Weights of a small transformer language model: 40M parameters, 12642 steps.
MLP neurons of a small language model. Each row is named by its layer, matrix (down: output weights) and neuron, and shows model dimensions 218-313. Each number is 500 + 50 x the weight over its row's rms, rounded and kept within 0 to 999. Numbers have three digits each.
A block is one neuron, or neurons of one layer that tend to fire together. After each block is what it responds to, as a language model described it from the Wikipedia text at the highest values.

L4.down1712:550485530472555535497450549514461463451503442540508510593419442511498525518555473491492512518500485486484592523370535475496516492521516452488471500527530583390422443610479559481441487565478497510604560480524543512419470612521534545499439453447522507454455454520422488429530537448524484541
Person first names

L4.down1546:433523477475536513568569479527549451459547540596512487490499445486531494477572442482597478506406450531518434560595438492489473544390500531586507448507472526482503517456419488458495486517503496449474473585444556516557566567499572495497438522468486537486372490554586525526494471556507502459
Letter r fragments

L7.down118:571504533414449542569427478476426453500523556490554469559422422591528471556549576484459490450531499419412421497563534511497495411574417527465379552592411545466506546553522421480520500468394481470469517479481501468492563539557529505605598467424463456505458575442543484474456506415562436440
L7.down567:546505498521542543496469456480437599450449476593420540464445553546501513551457523494527479545522449565462575448461482503414462548475550522553503508460501454468499474468504612479410447376506506512486478448474532469590539560536505500465446581428476519439455486592566491432541535582517498512
L7.down876:514432549492474518451500519532454451451568471540453437571491440588462523495530512472438528472495479531483461517515504530473564452409506415528509553450517433386452580515591517525492511519436439456370507523461520519471475608531457561448454474553610507425549425411483533489454492466536444452
L7.down1224:562472529471511440475530406481570527501468485533507557477492517562414608427558506400493528488555453476515439443554519497412478570521496437427399509453471539493489451449562452516512486560589479522468419456539484466413540426528477443588505515488476499510630547444474459528512500505519428551
L7.down1571:506462498477502480449506499534552558529471593393459509418490509463584518551408468440502501512473543535558540503535500558544489579516521530436527546483489422421522461545511601465594587488574631464473552439502460460468497558440516521506514495536532563458547411481532484419525517482489522443
L7.down1624:477530527463497495536451488475438468476413508457450487577526437491449502545444484545514408469496511465493454488592528562574582398494464597506446437450551500561551529492456532504465577577521512510491561474488509481520592351449479519561463598509514540473625500513540358497569531527538497455
L7.down1840:494586535521436570568527468436522491480511544546549599502411475511473459508467408462523481504435529562529509532429523599483528527452519396490540519557583536447401514544498542498503469518477528511460528400461630484550425600449576544554502572494505536499484498571535494462561566485454532452
L7.down1929:537492461446547580443485504518557495462518469393475506504530377540488552489514492534508492480503449397482542480564485481520487450542464507421594505552480423505574532483492503550584573449512489497500625543560512562462488475521417487541532452477450579473493503542475409451621418504507539512
Table cell separators

L6.down425:405521553511462462525529462516434433468576502482490567538416519528588539477591514451474436498540521506529475488454469438437539504432533489518502515509493585590408487540570512497542460374412420541436565486529613543527537474550500539473522499530517514534572600453357477444524537500409584516
L6.down458:485534462551548419539500530505501566549427562546469567523603551504494492464443537482572493504449506511525521492485521517567527424527578568484487489471535436382395520493491444608489481407430552484464501589439414565531502609567526490462433426558567514557555540480458475503491522485542533423
L6.down657:500494505535522500483450493481488484510407468457426477580496424479622489533530501469461535555550515544523486481469524528528514535502587570543470470453476464422482540464520607599525498451380525525468527539513485420487535549526502482471473544568545441476495452460468486539504542582470460512
L6.down849:505538501429569464480475452522502512507454580401467417525499548547491508522492447466454449467495559486446428415476533418504558440397525432494585513597451516502537519502480496442541370480441568517564517466479539587474510491483512521461469502502491507457580476476428541529501504479437533509
L6.down996:535410544550589407458470484490503592574450488462427484477493547512474458488531492519440491493559568528592491511393545492531455496414532511497426571439541463487403493496485465531601472400419461424441489555517413496447475458425465539461422441438442510483504491512464461521529519537468481451
L6.down1167:529421468548626505553474547532458495587521605608455503504467619462464611553468511499394532514530455466510470598461405486516482503437493501615476518535523384553477463459477459546543467497541467443474518489541452576425456440466487535511428458547489506561535477416457567544557579434535507487
L6.down1292:521547582439469505558574562478537566535409520508544441514598452513519485438514524362582563520507485406531521454432507480432428444508487558627451504536517359437476651460456507421526516387518412558445428465484428480509417531498544515500476539441560502580550546525454503547583468493480528558
L6.down1902:492408496463540504459494511534545529532477439454542518505476438400517473474445512411529437487481491443449511461514521542609498472396511511531568490538494500509471463506501567517568560434436475467532457580558537503453474520474504528518497462551419388459499518410447488513557537526408519503
Citing a written source

L4.down589:558411465434539490541426519501532518605483546513394514418517550402467500521557523466506521458495521432478579518480488507436518460470541520455481510552463525412443447549479581433533578495535511479509512445549497533388528540506439524386508485484526524495462509471466502455480572594444525474
Table and infobox headers

L6.down190:534482394464562469490442493519529585504440434499574484512524465533554534433562538446499474467589531499502437429538583500488581380577485453464545406508528542488461526511528450476489485492533601524464439528483523551469524552466450540506527538500540468527597455468480563521383543517558455538
L6.down851:411413481488514494487550485470551501495494541545472498480516583423513577496515442519576602442480559505577491518492513471447476530545548452541458621491548574531566500541533498425489526465446525545423497495512478560406465551508526497496512525484443462470424502534438514501424510545476534501
L6.down926:458516464581443497473447414457496540497600526366520399520527439523555433464515485550497352538548486483515435530528511600580443596637552455484565438542531562530506482516450410521501515506505433535487501415494531577390527564474523461525471649487566430463444487522520466465482478437451539577
L6.down967:365484479443524435486461491577492553516510524547411512512479552502437510530467468541494481538475541455431435569565515544402513478510486505494469472547447495529525518453611501511422421561477500538504535454398517517522492459511578499473494549520508434567509528528433460520502469485531484555
L6.down1263:471556541521459474521535497453477572501475509531562517623419535447562498496479480472506403520557462487462428516451547558506455461474413490564483471530409455531463579485526454518460530542569481550520513511514522543533473475539555510513551486517467534476624519434463494525622415493502516529
L6.down1409:449457433509413451512473465452569430525455477469452476483471457499508566485485511543468495439428458523527456445525448532452520494589529563540519614507572433545470467428540554529481531534555503573544478541471570514450594460461507468564472448536550479491512492464472516505567423495511625490
L6.down1678:528512586503498540561540538478427485438546495488548507447515448501474467528565397450523640430437429534464560399516589492475519480564558464464404501462432532518512571560548558421556393491487510474477485558525473520482567483502543445500454519530355502529464375453521444466469431483499431529
L6.down1755:375489502449484518445508463444390449529519500463497508500525490438510437408458560502538469548526586533474577564478496426422471524486576543594463498504494508577525480520398506436575453394435508546359447480513608536510456510508476490571528518463515479371513476528312432495452543500464506514
Space before years

L4.down983:436582517488511503536463478519546537456468425489423462477463457506463502495452359426465515530485447536476493480512412430562516552504565457542473511579506606510408432518536524471548462557509551496452453471530549364581428556390435455543537442489443503629521468492472477356551483467484396427
Clause-opening "as"

L7.down63:516496494421539485434666541479519418534481520522418582496488546570530504496560535490535457502502452523464451471505497458537480514408469487449510508429461479491504524416537433521586467531534472500505518515545515458491446571490469542465476536417565514468434506524496515403439429512496444426
L7.down352:429505546457509517537478462574464509461490470476501582544511509566448518521443408484474422453490553541545454552591433497463521508493502412521450456494562496536493558392542599520425570489508560549547617511497468499500572481543452489439512520500514510566486572554542459526557495505525478475
L7.down815:508563509463476444485449473621449581615420563422495467496446525418402420444538405553550414486418434529493575397527497510558445516498560475494513440440632422497443485494564504523482517412406518447490462557490507478544555470489446520461508483536505536514458511505533551521595432446436533583
L7.down899:504553377427488500540453526513564506462600534495595474505452556522493540469430500509477448482559512553563544476516548553458517495514462533503321428455495435439475329404512421519492496439545572450530549495434559582482469528553491432538522400489467412540593529454498536460474457532531569588
L7.down970:560516457568472453505446469550490433497374432561551549596478454525479489442519536471545455529485366555483532462505434527517509579458540579524457522516490479496534539455549543496553620486516551517559443506377534494520541491625488518480504488455548601543457444452430535488561583595523473539
L7.down1441:456510516491490451531531456474418540531442544448477485447532545461483470436588459523451403483493551610415484520549512451502531546509485501471482480443557536442465443492527480584366505519465413527535461600477562414491459486476469524541503492479448528444492502458464453510545498562525499544
L7.down1495:523462576450504530482468528460591498581526422534510499505548480469482497415493443471457461519541469444472429472481546451522549442463461427525389425537532568501438582455459522445440487557508538547393464612491421437555389513442551533526488394475533486500501496537504545436526555501570416502
L7.down1827:545496440552379526526524528516402364412538438516511541456393576464476429478472362492597461614493471601416492547491539594562504453496487531470536492442497415462551588493537544450477552474434497463604491488418463511450517524459477473549581510566557540587503529487502504534533507523515550430
Creator-to-work link

L6.down227:518541511558489570504448561547421470488493523526532475483460514497490461485479441489568558506510465529539539552412614464517453502505500488481480590553571498400521479485449516429511590514503564491568534502537490547477465400529484446499383518458526444472489555573481563467537463502505475520
L6.down268:499583545496431640500481532475489495471490508471587499585454454462463442512555590489471503508515505444503516487403462440563491422569453501493473530383435599536480496524509416507622508503524429514421502431433491533496401528534513450550478432339546475544513481522437506480499487515528475462
L6.down587:548506495530617538490524508573531514500465390514414534494455522464503458469510529473473543489508510398471445442497527533507541413551515434443473526497392494498463472515453559485458500478448508452441620539481427477505469472456527485449560462558506594564461526573477524379523557497490441530
L6.down606:502421425481504530444615494512465478517390441589557590468411589524435498488458450460511391548428471527523433480455518513545480525562491545569442555478443509531481453536519486601508434545496485469460497600494429499425619470461512483490530494517529499508515508491434452483570506570484546571
L6.down876:555528445560517521450429490491530539448463458474550396428419524546501527565460517574426563450410390477464513481549436559413488408532526508456575510459409543569578533521489441518556439451509436616499662611481431463502378479404555395511538494524410472634480414532514486514484564579502552532
L6.down1282:566605543471435514549516502495540475464536475510577534495477495468584525513545451553488520555406431610462536533486482566403488459544512494369506508491462537469509465470603417461566481452519526530445502609385414487448484511512524425517473418528519542535438487477494570484544430443529458584
L6.down1365:464560486524480514427485487485505441476545521442458447539519492525469431493587467509528523454486486540558575516539483560412503424534509462466553509529573460604527512527486519476497500439536512536464587436512444559404465450581513513595600501469493475476426498604521534456517528433510449423
L6.down1865:621487487485549533568485491542439431528495517486427477543392482588417522474505382516548470552493502521548572399447562494505524461524540449496448502576567538519393439425415536416514566546467455451549533507437512414504526557497426542536507444487500524526492541503556447453544518508510469465
Person given-name endings

L7.down116:480479544488595492499528587493380575496523478492540459588468467630562546474535513559574588505526508526508490477381507486568499503553440564465478503470494570547427502542428493562557472510471488532533490585465549549580494470403483432436456502490497521527504502431552608486559576492586592494
L7.down200:574450380409488480471511430504444447427465435559447586504525562590428396476387518480431563514555496502514537510476550496573481443490487438496502485479531468596575571497510542529505555400476483396482478459586496488522519417513491457424573513447562501474506477570506497497555601543525535454
L7.down470:518558651537505522567475494495506438461522449596457614577432413484465500584448496484522483462522407493425531497542587385532541475463536477497568492408446574595492451449503507549461430544498640555534503516575566539452474419530555491544553464449517479371469489493561490511480454558538508519
L7.down548:491418505464460509524499578466471469512398517570535404484487536550458530396480415526530570422600530467500438458447433478550377464501559485601464486522469547474424482412501594503492481495540484538398537431510537531539483490461470508413569520491490511514539484512464512601512454537499530363
L7.down582:539476474586499531581397501582523421472531467486445505479454471566565498507494420444524550404551492571515475550512443430473394514558482519482496412587517464463486548507470502489522460554495504489537439506472523600492522454504438500439431555472516450592504465475509490566583450550416432515
L7.down609:475503531561473536481554540501552341568576543520526517505518480557519494457355506536488391522528505524443482593431535515513477450406419528489378445474524516626486532484487490533430507477580550496443503517472460517432479386442477592470432428471547498530493493434461481514497519405536476548
L7.down1468:547519536502539508504475477556499557482477458528595499605547423539554429575418555515565403587484496463479511551509491447454422471529515467585454550518483547531497552603518545467419501514482530465352468510470471456435516465510626582479466500469531572431555454436535599538457537448506481501
L7.down1687:508543457544519539454529555477442428513472547646429501455536506544510535532451508414530448461557559501510520575424532487556492536591479433537564459500491482519523515529467470469451445518497483398323442412492480553530556566506458523482478466489468445465480424560454567547496370555428493432
Space before numbers

L6.down78:431469498517504523460439520597461572495504547524409449489509487585531571452479488540472501539521539452473545503427514535530487405464511448411526620479516445510507537464523524545504510477602522515440518487506588411563499524600512501494563471515467524440554502476587519532552496448547509502
L6.down605:562413479600515488529509522560442420542415564467447441472398581448429551431557403474530531575552463543501593415503518504455517455479559599501477521557537458506418536475538489507497563463430512434476583578532565484536614562459499516472496497464480552487457404421455376501477392533427497389
L6.down840:510479462461517449523481520585402500443522478595573426464505481613512436504509479479531484507433537488479537501405585516516490556439492459568383426550517543549490554367472502512500489540501478522492545404522504499521501552428519490371452563543527550624515504488453524562513433505543533538
L6.down1139:529511491467465370529530412491426481477557474557587495489532556508556567530437556396565524482551550547496490551469501544507523519483476449560492471485569518441510483503490676504488462474574466470498550595540494528508451576481488536522587504445508493465577498548458548483563640457503462490
L6.down1164:585488486431528482632420432507375496437488485449613497448485457487478454469555486478443482502422558531567556553404458578483500521512550480418521457461498412546512547465596528578506572503496436401490570555635530473581599528475427552513498540500558520453506502494575515460480447532577529525
L6.down1302:523551469536542424552578468487438391496546523501494468415486484522558491549531433486386585520549554481501454374503509453471500507557469560529398573515472496489455650556452534525508507452470370520486539532505535478446509471461423454474477453488465489565525461565494404470553503431530454525
L6.down1316:475540536484538559558567481461394469393521506517545417457539586610502569528496520559578526502481418570643521560455518559444547487466540482429524531419466466476532468512532563451601553486502603422511605460484399449492449490477437636438509498438552429451465474511473583502538538458483485449
L6.down1402:530573479397575473530490424525531512595517488534509566546470499529502493527557460508527594563428481522533477445480538490482548477502595503545453566503464539445459509523585382445491540477464488455512500510491476535479550569463440460487536474457534485510516458501534513505382486505500411658
Place-hierarchy region names

L6.down456:535461523444465477506509466618482365540395482544491598476463458491520585570451490540488532558525523501436566504457488587486532487625504476487470494506494510451483571562516543574576588550518521506422489453466527476521557447480408488530533570573497545598508378514500580499506541570446446545
L6.down632:500610458616585538446427490604465535449411453520424462488631479485581442497550475456563524512485561482514514449471528421467492542536498506445444541460416522553543414451586504498448432517496439536487485396522514517507525426404533440446539582465371538438576611545412479516581523415499554544
L6.down891:545509507477460508555574459467444456566462532492515539505424505560532555567429526453473535456404522495528617528518552455587507480509566578550448511512468404529536393470453449464399485508471480508574516466509490482509532528537436472454499465499530509437524552556493524503621478548523502556
L6.down931:598469490536490448482510541518510554559515483419494506616468507483470443490534410466478486559487449532530498584520560529444478530535451496461448465497453498423482511451368460580585546523479510529514511537554500484543553539461499462487342462491437521525519466556479471492479462459426493436
L6.down1247:480565517473519438439485528411481523520516385520549519498445517458482483491481495440507486400486422534502579479518495660427482544455522415506574499530490507507473500558519519534536529512632528521476480410554476382473474537548515471528574441581446524519577503507523454466544449535547589590
L6.down1298:470535437471502627432456526574482527531501456419507538520608468521403439490439530482485441481522453526491534543378406504462535494413462508473497498608476441430542528549432547517571477520459552540572431413589427448578507487540446586437520456432453565524518556449538459465473541500508461532
L6.down1397:440492495494435544404519480452554475573535532570496509471487600393466491464453531480568436498491538471499415456534416473532467414395545602558420558562514506424535508560432549454513494540511519444477543447552463512502439484501522541552520457387543528528391395413439487471522524454482541454
L6.down1484:490563538527495513563546449501515501492443471459494454466477560486446528524422564513508366560509454575439545410492519531457442484524482486453474515474446473534555545546509525521486368467540535522476490480530353562495532446477488477533488568444539495440420500467499459532443463424471507499
Chart and table delimiters

L4.down2013:446419416446501505512505580562417441455537479596474478538454443511547485526484438434536533435596613516550510529474461417375414457591417489547486470518501475535492591525475524461503521476537462466446444414469564553514442501375490512431476535582465477438511459425430394549453519496579501523
Space before numbers

L4.down34:503457511494401494524558520425472441499605447492489471488433481525553385512558464574453452427483524589463549415536528418535481507418504410473470454502585497441544520465530476588486511426519471474488402621488524523577555501497507519517429505494553483427502530487534544445470447483513566578
Possessive apostrophe

L7.down51:488605489529484453556454446555437531507481411531505525402585577428523484458475472454547481459469502527454528521499458471445542517492483432521594426523469572563481430545544551523482447506570494484561463493503532521493624540464495494513560575466456441533501393521553468499523564559511518442
L7.down80:434470486468452524477461544439484530464445563563519538516503477594534567529473428449451555512652480631590544518597468499490486588405440426495463478460476480500453583486490608489521574496446561409498486452535546541437491481476546586438539471481554465536457517459555548468528542510574516541
L7.down131:546524533415560586538558398443437507606445537496428417422538463487456502503445443519544553548490488530356621584484438470492553487522486570478474536461465465499556537482470507499473384540563546572462532536498415388590459517482475534390494562430383467479485421464509479456532513511549486584
L7.down345:566426527478381540482484483488460394605408417518535434497569534476461512524466597447544517556521457543493473449456451566509531534552435505515408469454518522481515496467508444450464422406488557486521570586444451450522472473542523601399590515466498531457526488496509442467501481492517442538
L7.down442:492535508451467499656581511529436556584518564419563432406569537477474519481507547554462479535395446508528489566448506548461448519478498420491486478439526497496540543576504549541469447432458531570485520536456521419525464529466420505460488512543599523415547494475489603540523441525503516389
L7.down1257:462434616488556520609417514397476478396529529539455451561480497473529493539516588521437596525514561459539545521625533473485497487501583549513453547510507365480469498471520452432497545540447465597511425488449472541538520383485555448467445481468522535524495433454525482439520536502504586534
L7.down1701:374434506493428489537439515492531495452446497543576487548510464493573457418506512469427551487515526553491464475547551512415503449559340589485465537462469466489439423618484527509537501623525502474524499448419537557450512560516559524493555450503495458468529476505476531516491467550455520512
L7.down2012:513428434429525548493486473437524692567395442458596471471469481486445502476464560504539576437469556525429507426485511511523454528437539529406519494506401499474504496515494488506453458532517445494564568476533432491549589538524502555485528427539500468468497577454513543500499473348489531497
Word-opening consonant fragments

L7.down24:567521468407467429451484465412516385546500489433429476403544428476478470528494591446410544493540420514553599567517391453505495484441485555545462418435388508453614473507426481590494455493479519510479666488488411571547510558466448514474542475485527447442550564482467525550458482500575408461
L7.down261:494484503516565541535582498551407588436397506524450505413406533613438563496576516477469496504465482473488574369425563572503540480663607488495473446545479555499381465525455528475457532484450449475511522529531492459473576445493495491552494454437589552510538474466514471589488500567524473573
L7.down386:497556434547477479506576473576522564514488523563593497492463523485534435529597579442551522551402442492548537405528529478512485422440519474518497393582594526481469463575561474455538583471484419542579518460398501524480456480588503438439439449450510482522504519480462532575528422582530541545
L7.down602:486524475536538508477507562445400525495523477515453531554527460512363483534467582521526496425541476560471468566412503509431472482454551505503513534562537517486499556459529467548534552447537578485545502451521480524480463447557586570475554537476441459525533504584515487497418382522564500466
L7.down1595:561434492509536529516532494470445532493518411561455535462445482511502553484494548496517554453450477469425604470456493527535458460520555456534481476536468545505491521550494454413515574518558568428575560449392496527427493388492546539561385473420467464464474445507516515545590450491485548502
L7.down1659:475590533486487408475523500510551489541511441410521460537554537561537441450514598485456407512531500584554547662537492479546511518481457468466512408503458436487570444493474545552542509453491524499317547466583496534536473453523493529446513561438538496545524557509479428398505465590478445557
L7.down1726:529420466516463460447498465516581503606518471532523586520629476369572509551469515500583504426401509553488424606471531470532437560444535530533500500435545419447529546531505539530465436471571590522417497442604471607515472494530561561494559502552531466569548536487450514524565526490505505452
L7.down1935:481451438568478561514417518517412510530552491540458580534451517566404532494526424560567512470535487425535534442507578470475581604472535499450480545441602448471491508538495434504452511502535460473497492494543500514515493459509403475457497554499530479515563460500463492399518453569577472472
Given names before surnames

L6.down148:450583579472405490502467455523480573409530473578506474533474473501442541507424561413489563492537528500513484477412465568403499529384524514558536512456509436486453540524531552463485375491455527536508476542554371429521525529511542550552468505453519542580540450448511516447547536553490521469
L6.down499:479525490440515438454520555495576406530551439533406482492529462566427478479468568547478487529482462517538364534496552458468458542500521421587493555550442543557483534476478565424455512592436603520543515473505510494516398460421513374469488527539400518379490501460538525597602466453450516552
L6.down803:419516575488471445490479560582583458546522442538533381430587449548451485398443524483506526443445435511519507531503475488503547541496530518565487543546567581492480519512482618396470488525485608502499492363521458431544474459479571515540461516521497428509428453532558424533499589459475478453
L6.down1017:431457503508521488494419468486525459530518465586423479460536548398476463431457516506530491537480486523381451432594477470463510514481541422548548529455440477492445424474492490531526554512463611614523524536418490532533573533559539413371546604546417484486488431522477587568591562523439509537
L6.down1112:552465488507414507509506570544451477452506482439428491511566471494434491465457425528574502593433433478439495556514534528452514499494513470530517499578429514512491548562473505499503521560533499539538449515568431532461542471545488517478568599569457414558529418417503441490477501492446458531
L6.down1205:474585522538516554432496501567549514556443476518515523500498495481479486524480524517580453525533424467381536598484472449557461452448444502562526570458604443473518544449476559533523506444428469503472388498601516508419510421460516495509520487535564516528441409461547514400502499451499477511
L6.down1566:513525506479549410578473416511603409455491514400486430575445600551512482484436475529546467513524338593544532416447492570552496406482507441488576486485425541535490477483491545546464542439502495492475474408525487520569510575530551474479504513565410559514541513595487474425490493486447476557
L6.down1986:445542474578501472452501470388497473470488565518409534556416435577497476502473481470470459525428458517497436466509463473478469585584475481481474462514569537557478516436528548587516480503453470439480434495399489533564517465523453507477540648505573525468543557437464562438464503548478534497
Word "as" as connective

L7.down103:517470448553572489571481497478599511500556492401461427555562466422587451485494508572442497555521465537447442531513454551514484467531476380558430525551470520496470563436452515514476452496454555488551446542514476510529450493483362412553482574520506448552537482490507418429517515501559431588
L7.down169:520474525493493476499469484516470529444546576492473481510476512473515519509468560567473535588531519534520455521452535509494471462488521434520500520567491435542439504503454459632509517533529510445469454562456508529504428508594604439551498546461496501549540516616489593478508445461447589561
L7.down231:485509532503518486543557495473467483481492516468511485474526508480538631519536480575465496574546514444499493517469464539436539451520511556479425569538471404499552453528525549405451427430573546445513525590453475493478540514442538544475585497457487548558406494536505530512443446605540584565
L7.down648:510622454428538416460574482424472488565510523534590505539423561567475495484470479476514468446475504460451533449539442548489581519488519457474474446611544601469480526482546496434538519483560518504530494483464549455428469521476495512501498514573500579518417542488425504497531531442488474456
L7.down856:537554544459542429486496574507485619540456600474480581591537502621489561450435472559519462470491550503564496481452457559498484572405425447546422500534482507566496527591548560494461547514489546480490554486496520489529502466407527551494482510467413520555417492514496418523536473461635475465
L7.down963:375476548461540505525477506570428445539378516369429521486475544501586566474533486486444485506556485486523484409562471418572552532520544475496527575410451567493419510530636480549452491535491437548470491521500520458520457489496507513458515488559499492477411466525503464465528552433570473418
L7.down1056:485534514464515570512527407470576489432524438514530448604556438507420464390500546431506493506487492521551523528534529428477450601555529469515496438450452479399457479490497533513457548483525477474496494493547579535498534459442473487435474543482442590516502416564507590505436458577519494526
L7.down1578:550512398503418506606467494522546573436558413450488480455521489502515462550509444389549428549479540566502458527514449553500440463501510511424505454471465489509599469465486494500508523505437513542490537559482500522522529554493421483487497506556413572460455533441541485482545519441538417543
Clause-opening conjunctions